{
  "hidden_size": 384,
  "num_attention_heads": 6,
  "num_key_value_heads": 6,
  "vocab_size": 2048,
  "hidden_act": "gelu",
  "norm": "layernorm",
  "norm_eps": 1e-06,
  "qk_norm": false,
  "parallel_block": false,
  "optimizer": "muon_variant",
  "schedule": "wsd",
  "decay_fraction": 1.0,
  "final_lr_fraction": 0.0,
  "max_steps": 6434
}
MLP neurons of a small language model. Each row is named by its layer, matrix (up: input weights; down: output weights) and neuron, and shows model dimensions 128-255. Each number is 500 + 50 x the weight over its row's rms, rounded and kept within 0 to 999. Numbers have three digits each.
A block is one neuron, or neurons of one layer that tend to fire together. Before each block is what it responds to, as a language model described it from the Wikipedia text at the highest values.

Final pieces of nouns naming a person by role, job or group, such as owner(s), leader, manager, driver, members, President.
L6.up798:466427507448525495466451500602472512489536446501468489477513511468509534471484500538568402498453569451524389534515408534426627622479514529518561440472490550474468441514444447510545479479490460551538482450607457454458528534480475546518385424386538424491509462447457504485453560502491546470500525395503582505614538558469545492504505480485541466436510520551463552528531542560530567497472
L6.down798:597481510477533423412581512575498587594502479439557450434516483523493578501396476561544446479476534488544509456455453448483510595477523535570479423387473479558498521485444488490470489490466502519467526489576570423498533452439529598439415424450484527550529442564412474582580518450541458587546525531521590525482509457479453456518436491622507531506553481411434471456579538550561406475526

Past-participle suffix tokens such as -ed, -ated, -n closing verbs in passive constructions after was/were/is, as in killed, arrested, excavated.
L3.up180:565505508510531540502540404419504513557434538490405535515490545535468435476487433493546483515551530448462555453487531462459472438522518544519463496523528493581462502551476438492555399507459510536472478427480569533502497354544541435562515514573492467496502446521392461590484560540510444534536451396448421547495533595462513488433474488543441541420450527499546510509567457505454436532505
L3.down180:442626567496511428429509505563458535522567447518452511568521455578489543459458485504516577585471492434504505459525555516505507504551553570544502451423624564436552558527509533555471432427458380481459428571533526506506453557487594559505475553481465524454514497470474563469438539537517455433402523562452570527474440449438486430511540371502447540519526489593563471482484504448521528554508
L3.up507:531537505605565452483489486482467464498508411522498531498473440521428580504547499540505506459605522487499495501556452488492457477493504536496575394492482538565467571646425527534439523478531435458557441412512555529425448549490494585559445530579527516494520444509534507471562487522417468507449526523487486422487526521491459529507516459387451483521535563510484544550495504486456425562408
L3.down507:497560592476494414500524462492541450557418486466518499497448461454498364597497485490494414504473540494602513504537498515546491418432558576438470452447508424542452483543537573585601470560481421558519528647473554453520465551515451436555457516431536483512490476582492474412456468546482434539485487451591475498505483544467496432525478405539570517466559431597435464381402497508540506539535
L3.up575:485583568498477414611460650524516467472582545491410492593522443478553553522469575587514588500482474548479431455506535509504498606514426463485422513540525472446424452539462568430533479451528508399488521510524536445467474502446598460518562611531467511541581514505518496445472454541490452500499437459545489513592474548499513552518490479484479544561489475506523560487528582492445481499461
L3.down575:540500456510566584522465424481486466527374523401539476503508531417453456546518553499539466530460556509476425503483468483484498442572505455553544474445480453495513525476575554586455549431439474561541556443432465555433528453521429444486572616453463517468546557553518350538439545483522534507518674492470434467500475451508527447522520434473467484465494461512513443517513451471535544534470
L3.up927:494466570510527509453497541500454479491473445491481586531542445482406523553509447444526457542500513440505488494497505499528482459478444535438523509429613497457459553458480504588541504488421454492503497560456546484491510474481507467626469460489490456505430528541485455506450513531437409527411430510468496499550473518466399444504444520443564518548402550588501572495552534506502357500549
L3.down927:475551454475584511508520499450586583527489560528529462521546546460530474541544439489509471492509532514515571477579458445426502439490501448558470495501518504622481398454536424458426470546636501604459421490532559487494478595535462451472562486475599567484589500498436521529550548474529500434582482462519485515524563481521625522517511493503482557464586496424537566497543500464512525553496

Inflectional suffixes split off from a verb stem, mostly past-tense -ed/-d and sometimes -ing, as in kill-ed, research-ed, influence-d, discuss-ing.
L2.up40:545493555450510440451507483515493482575464495494431441546498459490415389506490558534549435392576570519602422419541530467406519459555512453481475496506463525461484569553439462501499510435514513436545459424510447503453481523563534464610489557458596541528569431522439485579496442477558502536491503559424511457425551549423532463451518456448551496455429545590483507517501423451532549484479
L2.down40:459461509497513483520483490518537513552441495470595507500517449489596461444595466470563557594522453414428563528490466521570525509555503582472491541495401473541520429428612466527488463521479446570466568541432510558520474435489479546520527410583391461494563586453401473471458508583579559513466478488542528497489463484528488470499522530485436456577542460571498529558451491589513483508520
L2.up235:608544473478567450472438442459512493487478475425446446528517531515492541513563530494458497484555486460446484565513530529590517463523464459485479489522460478468507495547576583511491413513515513464486450507518484539506456541435492537425485417484552493516500479455480593533535445487553461580421472471512448507617508483385478595452538480484414554522442515497445502471575550546496521459511
L2.down235:390469582580448527551544566515489513567528506526547551491459448508542469566404522486509484492440504445527481443486457409373492575508516506462490477457544455515476515493477455527481631474465462533488544437483526495501508500546482430552569605523495491490558430486495435478491563566420509459543476507475526569361545515586508390539471485525585478486584519496541528465492486414500525550479
L2.up777:503523471416538492520464479551524562561599548493508653530497390429542499504482515523560552522555518519520478488540394449417458532566510453546547451508468476547459518453599511484495534540569545409542523488577451450582540493524561411539491541484452488434537428525542451429489570536503485525553435467506447477503555487443446454419493497522534508408490485589584536389465512495493551462601
L2.down777:500473512454528549524587507503430470488467507474423360535371558495498458489549513442466601465458547461565447564520558550579529420402532493426354555596419428516484422601489525454583461473356414489501409550411447478487426466510463487441472577504532563438501516534621434546528530542430492501516555530568540546531455473414500539516487487506498456563518511419522569521550468528416588445413
L2.up1002:532512495458591583558407444512563409554447488480459535466496540457467608447564531531545367487479422538653506509471532470525498472502441488523492486473438471494578534494521571552574469549536470513492432479490440546461535477494491482476551534537455453517529533481453443537457524575562471416541552537493519546489457497567537566587458592506531496425440588527563496482551539417488544445506
L2.down1002:410499467521504436449564549532422553479557478592573490475549444485452476517448445480547632520533523408423483549543552557529498498488425600457442526471504506571440510440478431427515508484490462490463497472437528505568442562468545552470490494471403504575500424513408514489523544472538571502429476462545506370553558502410442473498471443545563551450503470543498455521475437475425527508541

Final pieces that finish a split word, such as archite-ct, daugh-ter, wi-fe, Ukra-ine; also line breaks after a paragraph's closing period, and table pipes.
L2.up281:472540526465662497487571541428513547611485361583516531556530462491407560450610400488489549391404473475565438439563498495445493482572479514440452400438514511493465583431554499429499506447439548622438414426445504573369545492437461460455458613604511552516449501638469500496491507460524490488571485473499511450409528496485489546521536474496488448520538544494452457466445498499469448528531
L2.down281:452515484499461493515477541468540444431541497476554390428402469456579429572436625496438498549575436525458519522476474462535467507512524571565498603470472421532604420637528511456472480533510422476499604506517449486598562407545570582529478424407475508515516494430505536464458444521462491553438529533480526476571515494481476552422428480525559503523454434504585507509625456514484492517395
L2.up618:474471496481574580504565507512517442518466532500499571553549466417471557449434475592513480438587546504480379432465512443449593575487539628507541486475461376502467526472468458515454474644452490485596467567532441516466580541462508482504427589540466502432499491532466392474463495475486448529448424547459493576472546505522535567477464512575529456581529604571616375410477502504472487539477
L2.down618:516462472553519514514500494600555559546504453538570476472459491579525546531592485547456424528471461510528493608516468555543514519460454479448465548573476497550556455509494520507584541540548546524507573424435528515514389474440503575543471454399571499501388570504443608566571457509570445474552543496472390451613464470496397485444590474467546497460532387496443528555551467452477468537520
L2.up644:520486453480536476488539531481449555463534517436555545519446486504460573489547390491476528462448475576520602535537507452444505435517520461568523420490433544390563508437497476556544507513450506516526474450429467567548557564519555437360568408490471371505542551420512499468575578510588511557529447564442537519414463575460541586558491455409456465483523456492400419529528489450552499499520
L2.down644:507443548579486553497575452539485417512485428568478511592535503561495536587547469549455537481495520431562458426433629520471438480441460459455447437497492392505478502519526487472448473447513475471439512540470515476479408446466480504537536480509522574527452497558531508559493502475440556477503446431519550477499543467520439480474559458546484502559482565453477447447491475518525535562417
L2.up963:510453580547601476434576535443483598551542442502513509532526503529548555427507563484560452451442579512474459519452459400478541537420552509573458440401439630424522509525441500462552488524648459595452466468519398437497490505504500477513557550487465455450476506502541483464498576391502521452540447437468477539391482588515548557501517431439521515533500534542493530491554514580433498405454
L2.down963:576555459454457508581479517524481493514501491397500518482520441512474434655547435494414463458449450429544422421504473565434467485475512500485515502499520403557480547566562495542541501437419499536544510503396524465456500544466481582467533454541407523540517434476531563556510515521526501452443539527468471470500519398407446580524490653556545507583600467477441525464536443469552474568509

Ending of a past participle in passive or perfect constructions after was, been, is or be, e.g. install-ed, show-n, used.
L6.up75:482556535525550514562550449509468508473507449430507519465451504520445637487503443455475648593510476436522576570552486472585449491539481632513491444498542521493494467510538435524462435550471404597506482484497535553478458454506478450511498491517487571512511556487417474594535507538503488511458488484516399470490502523498473471575388512529486422580510476535529548490475511511518473621462
L6.down75:503519497549463474473562483537451437480537421500522598493464514496493500483414544581510408511425468517502549502536437470513533519504497441471432564454500456537511643601428537502509530489444499410388553589544544499576485569492466521520478480458388495449406431490469559442497547437478513510489633506594427617523459478551501575436541454593491451499435470523460521480430437517480594476533

Final word pieces that complete nouns for people, especially kin terms and roles, such as sist-er, daugh-ter, husb-and, guitar-ist, profess-or.
L3.up243:574491521503580493510645548434545593522541400454442485543490426467471543532539503571495542488415533354552523487508461516473567522512550513516484462474372445491507539497422467438554464449555525507490509423514480469402448489511498587523410512488439520501421576519519415491457476505463614495532397503508567488509511463477461546534461518383555489557518584495478573476557590560502491518482
L3.down243:521470546415427440546445495483497565606427505507496453419507433561485445471496553560342435461400451549500517441543483570449548512458510555436522466481457477553614527490591453553483474454436535451498536441533492495458559504493544506460458427558541553506509573475507477488452506460582479462535474461551556608500529503472521539487494516434440466594494544457467547419516549454475467536540
L3.up422:484392532423543467501546460461389581565512498485404579545596499577517535461446501468515538499393465578476495514502509428432509495405563455445561519433475509514429386555513551504535484489529483467405526473471547467480498453513533499483520459513426462631502424505525533535436491532521421394472494500548475535543462468512476565540543525558500451510525534563477577531524544560566486397587
L3.down422:485414583417471414521548494508475441510375470581585492596523481445469482559391546467487495448465501526476511409444449571503600522437526555469468540498462543605440558493537430515574538523482403502468462529476480465524530529525450431569421461462493554564528518447528426560512501530548468480515510461536448543618424510534462489541555468543452607518475478524534547524431546520535503479467
L3.up539:505508531381500498629517418501473507601476415612399529499520464485417588510500575492517516477463430518586468380470457523433515448470541575537448508416498455456535477600548451444522520472566483553516550541525551477414470409550450498471480437543517466586585531467505487442469550488510492555586451517478573530578498545549471558514472546450508495546528551505438598528461528446438523510402
L3.down539:493444437513516473473458594492499502579523485489553556405554454532478490497503441599490449470501558576587494540482457447476563447458573548514508534516582461453476500459485458529495509424563506531525537538397499405525386602541457457518461448508521493492459478539449506426560536572508578523437525379433493482507549446466464429465554500584431612473531447528483585458568540499611520496489
L3.up947:562470449440528415491584511513405525467549461510485469610506466516496516450611511492499506495439534537461469456412512439408549510407585496397387537522415521545548488524442452409577454491601502502518524473443557562494414471489495521406518510594444494552530459476506383510406528475503514497549496519528587523495511520515454557494559573482523490493507463479485478412524468491606558533452
L3.down947:549377593443530473522493531394468521506500459466485432441557481519459349440518438522499496488516462535580574508541450465396496462549510475568487529474524376519487570552442497487402567438577535525550431464462539414514381610508426465519531480484476436544585546509544453523464555393526516484510546478516550499505491526552538567587453510461461477460496465522430526521508514554526520539509

Short word-piece tokens inside a split word, usually a verb stem or its -ed/-d piece before an ending, e.g. dra-w-n, sch-ed-uled, live-d, sp-end-ing.
L3.up19:512569556493562511459426497572452505604476490545436545509469487490515426480406513521542529467475520532439507509464564460456522502524512497465485525472523520428504479479480473465534488421495437425456492514589468594396505481444415565458500606457463502476405621486487589395374635517484498478486511397445526481572417505516599426434440571503401586469440608491511571476477517561550513482542
L3.down19:485519476453551523477463508432493490508446539429506505505624524601520499491554508529519450486464491520467415499377423500505425428455458415515472508468459565562519502530594515496519421501513521582492488542587509572562443526487521451497514438429544447575546463467518495488493534503533506457507538478560631470452503539494499422507566513560489623375570516423450457541554461506528478478530
L3.up265:370490496457497474509527482497377556571490491433494525498515487545470504488567436516533467498606555525527620449469474477482470466477550568502496436474519461449364487585469484467622494570539470522445472556550576443467460477509464506549421615522486471504553451528479628485519543504557507562398557480499516456470434480454512500471505380471511549460464549560508538487429546537502461446434
L3.down265:528553436525449545609460525402397516487417542441452527539510437504527469442567444557413581538559515469541479392491487468574550461482513466528482480486502538467511476610533518431516532413512357526449553550649569515461513370439421645515511476503526518456464526433428508388553607574453500497486481506449421456548494466492334567486563433540552492452470538522508451459495493500521582513488
L3.up368:450510547551579516521535476456554481592446501555502513600465546518587501494533450546604492518526407466541439505523556544526520483487463449512447437480508557541518455497501449475467604543570549525567429460515490583522560543483480464465329490538500499532504483539496558522500581530499478549467502524546515525474544547416523479471460613471511486514501492531509573480488554478483506446598
L3.down368:509573550614509507482496517506631465592549478489511517518436477399471507558447456533430499464454420536486474569459642524502470506491433525512488495664515483550626474589596624520479562553465470525468414382503538511500539503507478532501495480563541581432461529474502519514498504522536478514441593516464526387428536417529457524416530577451437528512448442523569537498438472530500525495538
L3.up568:513580451464570443531494514458495427534432497470514480595455501487481420460412447422434415576504588573438407423442482466552390506400474501539487541464468481518530560582513423435515493471472452469484469622440464471499427556485522472541497413599548480537506581561508506514394555577487470521531509513509487513538449551567499484524490492511463480473624570535540526531462508586475495464535
L3.down568:488523401488495480572401508489593407476413489618463407546494481546607550624445482451398479441475489462492442514369394576490437458482448455570497448476531444566452534495542506447570554475492453563542535523550536489513462501488552505673486461474496524506443541487554483546362485456547438529638531438493519524455483500426489391530496493447487630524493507421443503515478516516554550610532

Second word-piece of a word whose first piece is a short common word like a, the, No, as in a|cquired, a|ccount, the|m, No|minated.
L2.up121:465562507493486468510618487454509483564455464570533454508548510571551406406583488390515472440572538524513554393498525526497424506573478518512505492570447490528482583551492529511451557526529595499521537451529478522476456462515569473516486402491409474564495450447467488535580521497476443584438516496524631418415517517553507354471458458662603433349501571527521509610425516466507457492509
L2.down121:453638572493463445571515560496483471495543537447466359541470537512511540500450455445549437577541479492565471553506527528527484374501500415483530507543482554497569602428534444474459428477588492583540511461536536438479534526522535518495537442530494436436423583443512486462540512516562414491436536481559606449555461492502536553449487501523413448370509556496504536522566516485419448489383
L2.up296:440490465462493572535558442562457534498439520498503509500544520448510491513620515530455475501461492337415478539476499562515505417478507552417599412420513582511502426525466530484532521496576592529479543501438529455442510539510466359435578558498502479487464566523634479660486483366455512516457541450509543522456424440441549484476494588546541394575492512530452529417549547435545486511508
L2.down296:508509497463427500420459556499536581459454518466521578460552528527543532492450490548518550519480540451441517552522420532515571487605491502541470427609502441609573580526524439489484556481445482434460531518520529506502538425423516584424435434533393426613523526431571543460438572568490574557438465541378449522506543444561437527447491486527515522459511478465451450446588439408499540459480
L2.up700:519488649610558491505408442460523641463515617456454398473437584504395549522580449574486584545420527400499500451556451425541501497430511526452590499476496427506563424509476526534516515509534626448421494468536489369492487477488485483432481525572441491470546514538484434389533491525564464523556499501501528538424515404529495497577539535437407517476558544495526555471509543514497470576463
L2.down700:462521525551459426552482498540442582507498510509447525535566588484449627483480496571575575494432493559482443546423566521435567551478444421407529556519485499515530502528434499429434508565446465469522488551519513447501501464582488478440483536508533531524577443487447439464468479487449582431436438467510443486460436532525474516581573553537402478417485505422457634395508537503444512478510
L2.up932:464542472573486556470404407546499535479391495593492494547488554588507518545477502566484530418481584546398490522427428596461427471535541415533526469515477500443524475492495458402431625535545512568506458535392562458552510495355494609506511527506541486437497550485610486521468446554460510495463537563473475523526530603512531578498470410571447519453537506513523464514501458419535560381499
L2.down932:488542637434481433531497521503508413467492492510519507385505617403507556482537539383553565447543381527633489461505570497496509474443588600490569549614509508454541495520476505501459479487446493484523569521489491497548441470569517488438510445509503518538352526525413513483562490499420456539489492386495514535502468455468522442488550519459533487409450335436523389568543543569500501523526

Fires on the final subword piece that finishes a split word, strongest on "pt"/"ep" in kept and keep, also done, leave, obtain, caught.
L2.up494:456522524518515509520491600420538488484518573481443481590447481514556538521535428519490552536519464484449521489519544513490520443588539509504519500491479571532518600494483443487574475416566504474539574463507567458428480503447486586611434556543552510507486537424489651500464564517504504587527475464468506532583583584553501453509639488520483475500478560467426498489582496476512486528550
L2.down494:472526484562507473479509483457483490492452510553497500504486506528418438442446536524583506529520485473612402545414564473436568564430511490503479425483461531431452519629548506561436500439521415497431422416463518516424538432560453451514479563510493550535493510544559439464499480559467471470537503401487469493485380495502540422486458559521554513480512564506583629494516455527509553497434
L2.up1030:467466538533536529489510426462569402535496471448462483561497478547538504527495443414468478431546442529535575580555477521490509467573579624497560473404442483428509453572461466526503487437542519553532571505510577525575479444519488520497493568493517529461604566587423531445459472518486465522497580542603557521399466515488487467535472469496445548541417486477448501498449446553485425481541
L2.down1030:464544432503464418554550581565459645553538558436575552531527364442466444584484478519539535529466588484508496572397563510532468467482552518455434482514474502569552440587385493455496450507434509481505461468459504489542499522504557455494526505454554552606517491489530554530538488548502526570510479424476546493494520471421448482551475524453504477539538534509594471497476497498505550427510
L2.up1053:514507443457503489485595546523397489549455558489512476612525556436526555398502492534455558565540580477487371557599493459406595473604433526511411543572513569551536560531443524568479479542561492431482468497498482607470490529449546508431460563534552502495516533518443512490498513498532545553513521445468472481455404569488522420523495501524474452578462427431491474517481519510461503568516
L2.down1053:561437568527520458420504526476558528530453518656480491376386457525538536492584473553498507545573443478568511465536454393438536557445520575534507489469544608604483519420547521542524431517516479516478468505454538469424531515549448498549543448517521624497581450493522591466523477484528631461446465551505520449506472356453543464552476516587463447485488496520486504539544478439472562430465
L2.up1066:536630458423529510576468574550571443515526552424485472513496480533528526548435490525525624569586559485459525645451461506513442447552510528570526526514524490468459490431536500562451421448505480487543521410480485550442560474510594439470500518485513505435550505530529551489495535523432393567538464542409513535530454522567450392531591491433490524499491507498560512505473524500461557487522
L2.down1066:482512502486501476446403545573473483539491464429452578494505485516511424389505520490516476479490534493516467485497554572511584457528527512500390407565547429527507522468515414520477564528511421545613548357530544620480487507412408521465519508508612457534425520486508503491467476512549450500403517607410498484520497540522529428473518520532490574528505555498431556523464448397452447491508

Second word-piece inside words whose first piece looks like an article, chiefly "or" in the|or|y (theory, theorem, theorized), plus a|ver|age, an|at|omical, a|mate|ur, the|at|ers.
L3.up481:508536517502524542398498463532493495473460565589483531515593526504485567514553570551465512477432521374566490512432446499423492458483519577509384549523512514413612466462500479554402532531405522538477527577458470517570512483487515547440555433535459505520565399460469533588517462533501507475577531486495552546555503491489511614508534493485484447556507492512521476486498493439500522508425
L3.down481:452534539527521487531472596526608565448477570573557450555478605489520453494473433511583533492489399465432594443522494505439447539516436396401444537555544554531483460481508491538451540604507489565468507507428497547570487535495517578440499543524545544541590453492529457442512449566520397512483489489423501597522411512391482505506583563376569429551592499570462374602543535480521553520574
L3.up563:456547512475508529407432435512443524426513507476539519566443511476463516455501537567524505521518515505413479524514595489428561490590513432545514489458479414452459505512472388538426447577461531516536477457510518528442464532553504463478459486530439563505556461444503524469453549546428454609471511497497600431541577467386451509494507536506549477601526480520552502470566476423574507591503
L3.down563:481517446542451513510429551457615486366482441493501432548587538400449480451492590639516503484551465423394490476509533539497581464500569474502552519558550563522471478590542475486508505504454523489435471474510495476607353363544559523480501489470462551596589608469491548524501474464527415522458615470432458467484442503455466543509528539548577523487506517456541448536579437461522508445470
L3.up950:558551600476488496468506503531532583524536563532471503522644481437457510421479462495443487456466449446451472466433499425496527450522507512490552518486489503529494459498595452430474470418480555466437518530491493503438475598528491466492558582559499421437474564450493488516462501637525539554465484433449551408352494417537455456469550541506491470537491550557403521448583504519542524551652
L3.down950:472518575422447453502546492540593458460420462542488497538508546526525541535562557505450522450497453467460518493403493539540455473440510461458551531531515457512586444590520472425481418455563634479583438468499471464401568514579591572498497507537411469546521525461472539478515440460470475413492538510469486575444491461510464444489589467459497474451481438498453518426512503426551545562557
L3.up1114:477504540427417534508492538495524559561488581514431592465510495564418519495527458511545486519483645496491478563426539450414541442429480493528499577501432557493476570477503470490495488523523481457467561461478580443461530519456464486449363502467585465524524492468444524463526552570485439601443501514454518622539457507526491504528460464493492432535521474424486466475581547521493509533492
L3.down1114:556549495541550473536464536511443384483500516494561422478466481467602461487434482519471432534514418431500475460573505502474498509651519545440505465484546390456471414507546548495482518483476471537459464526511492558443431484500614505541559447448417521466486492482540441458485458402561548451502534506600472439471493505470500605547526457543436555466408480530461579480425471455508516435483

Word pieces that complete a verb stem, often after "to" or a subject, right before its object: ste-er, char-ge, moni-tor, change-d.
L6.up590:553533426480614530510441497575567477493504580589469527491476505555541490542436477459465455469493492531565360459456494504518455442566439442519532510460439522402539480547527536511513426482446477517537451446460555563540500538467532445528471530424403510534587541414529484493404484460527504516507538500452509547562543499492559541495439537531520514456472473542480509568520551454521575462482
L6.down590:536499462524459513543505445484462518514553536526462553494562408515467484551448456428559518479533424589417479458503462482478410494502483494568547572437535421423524494579488511526474473571428505481557593432519452521525472544443595521448596527478415518498497638486459570442495526492551491562454509559521478583543581492608456527542506504434475482529490422462512395496513576478536599420572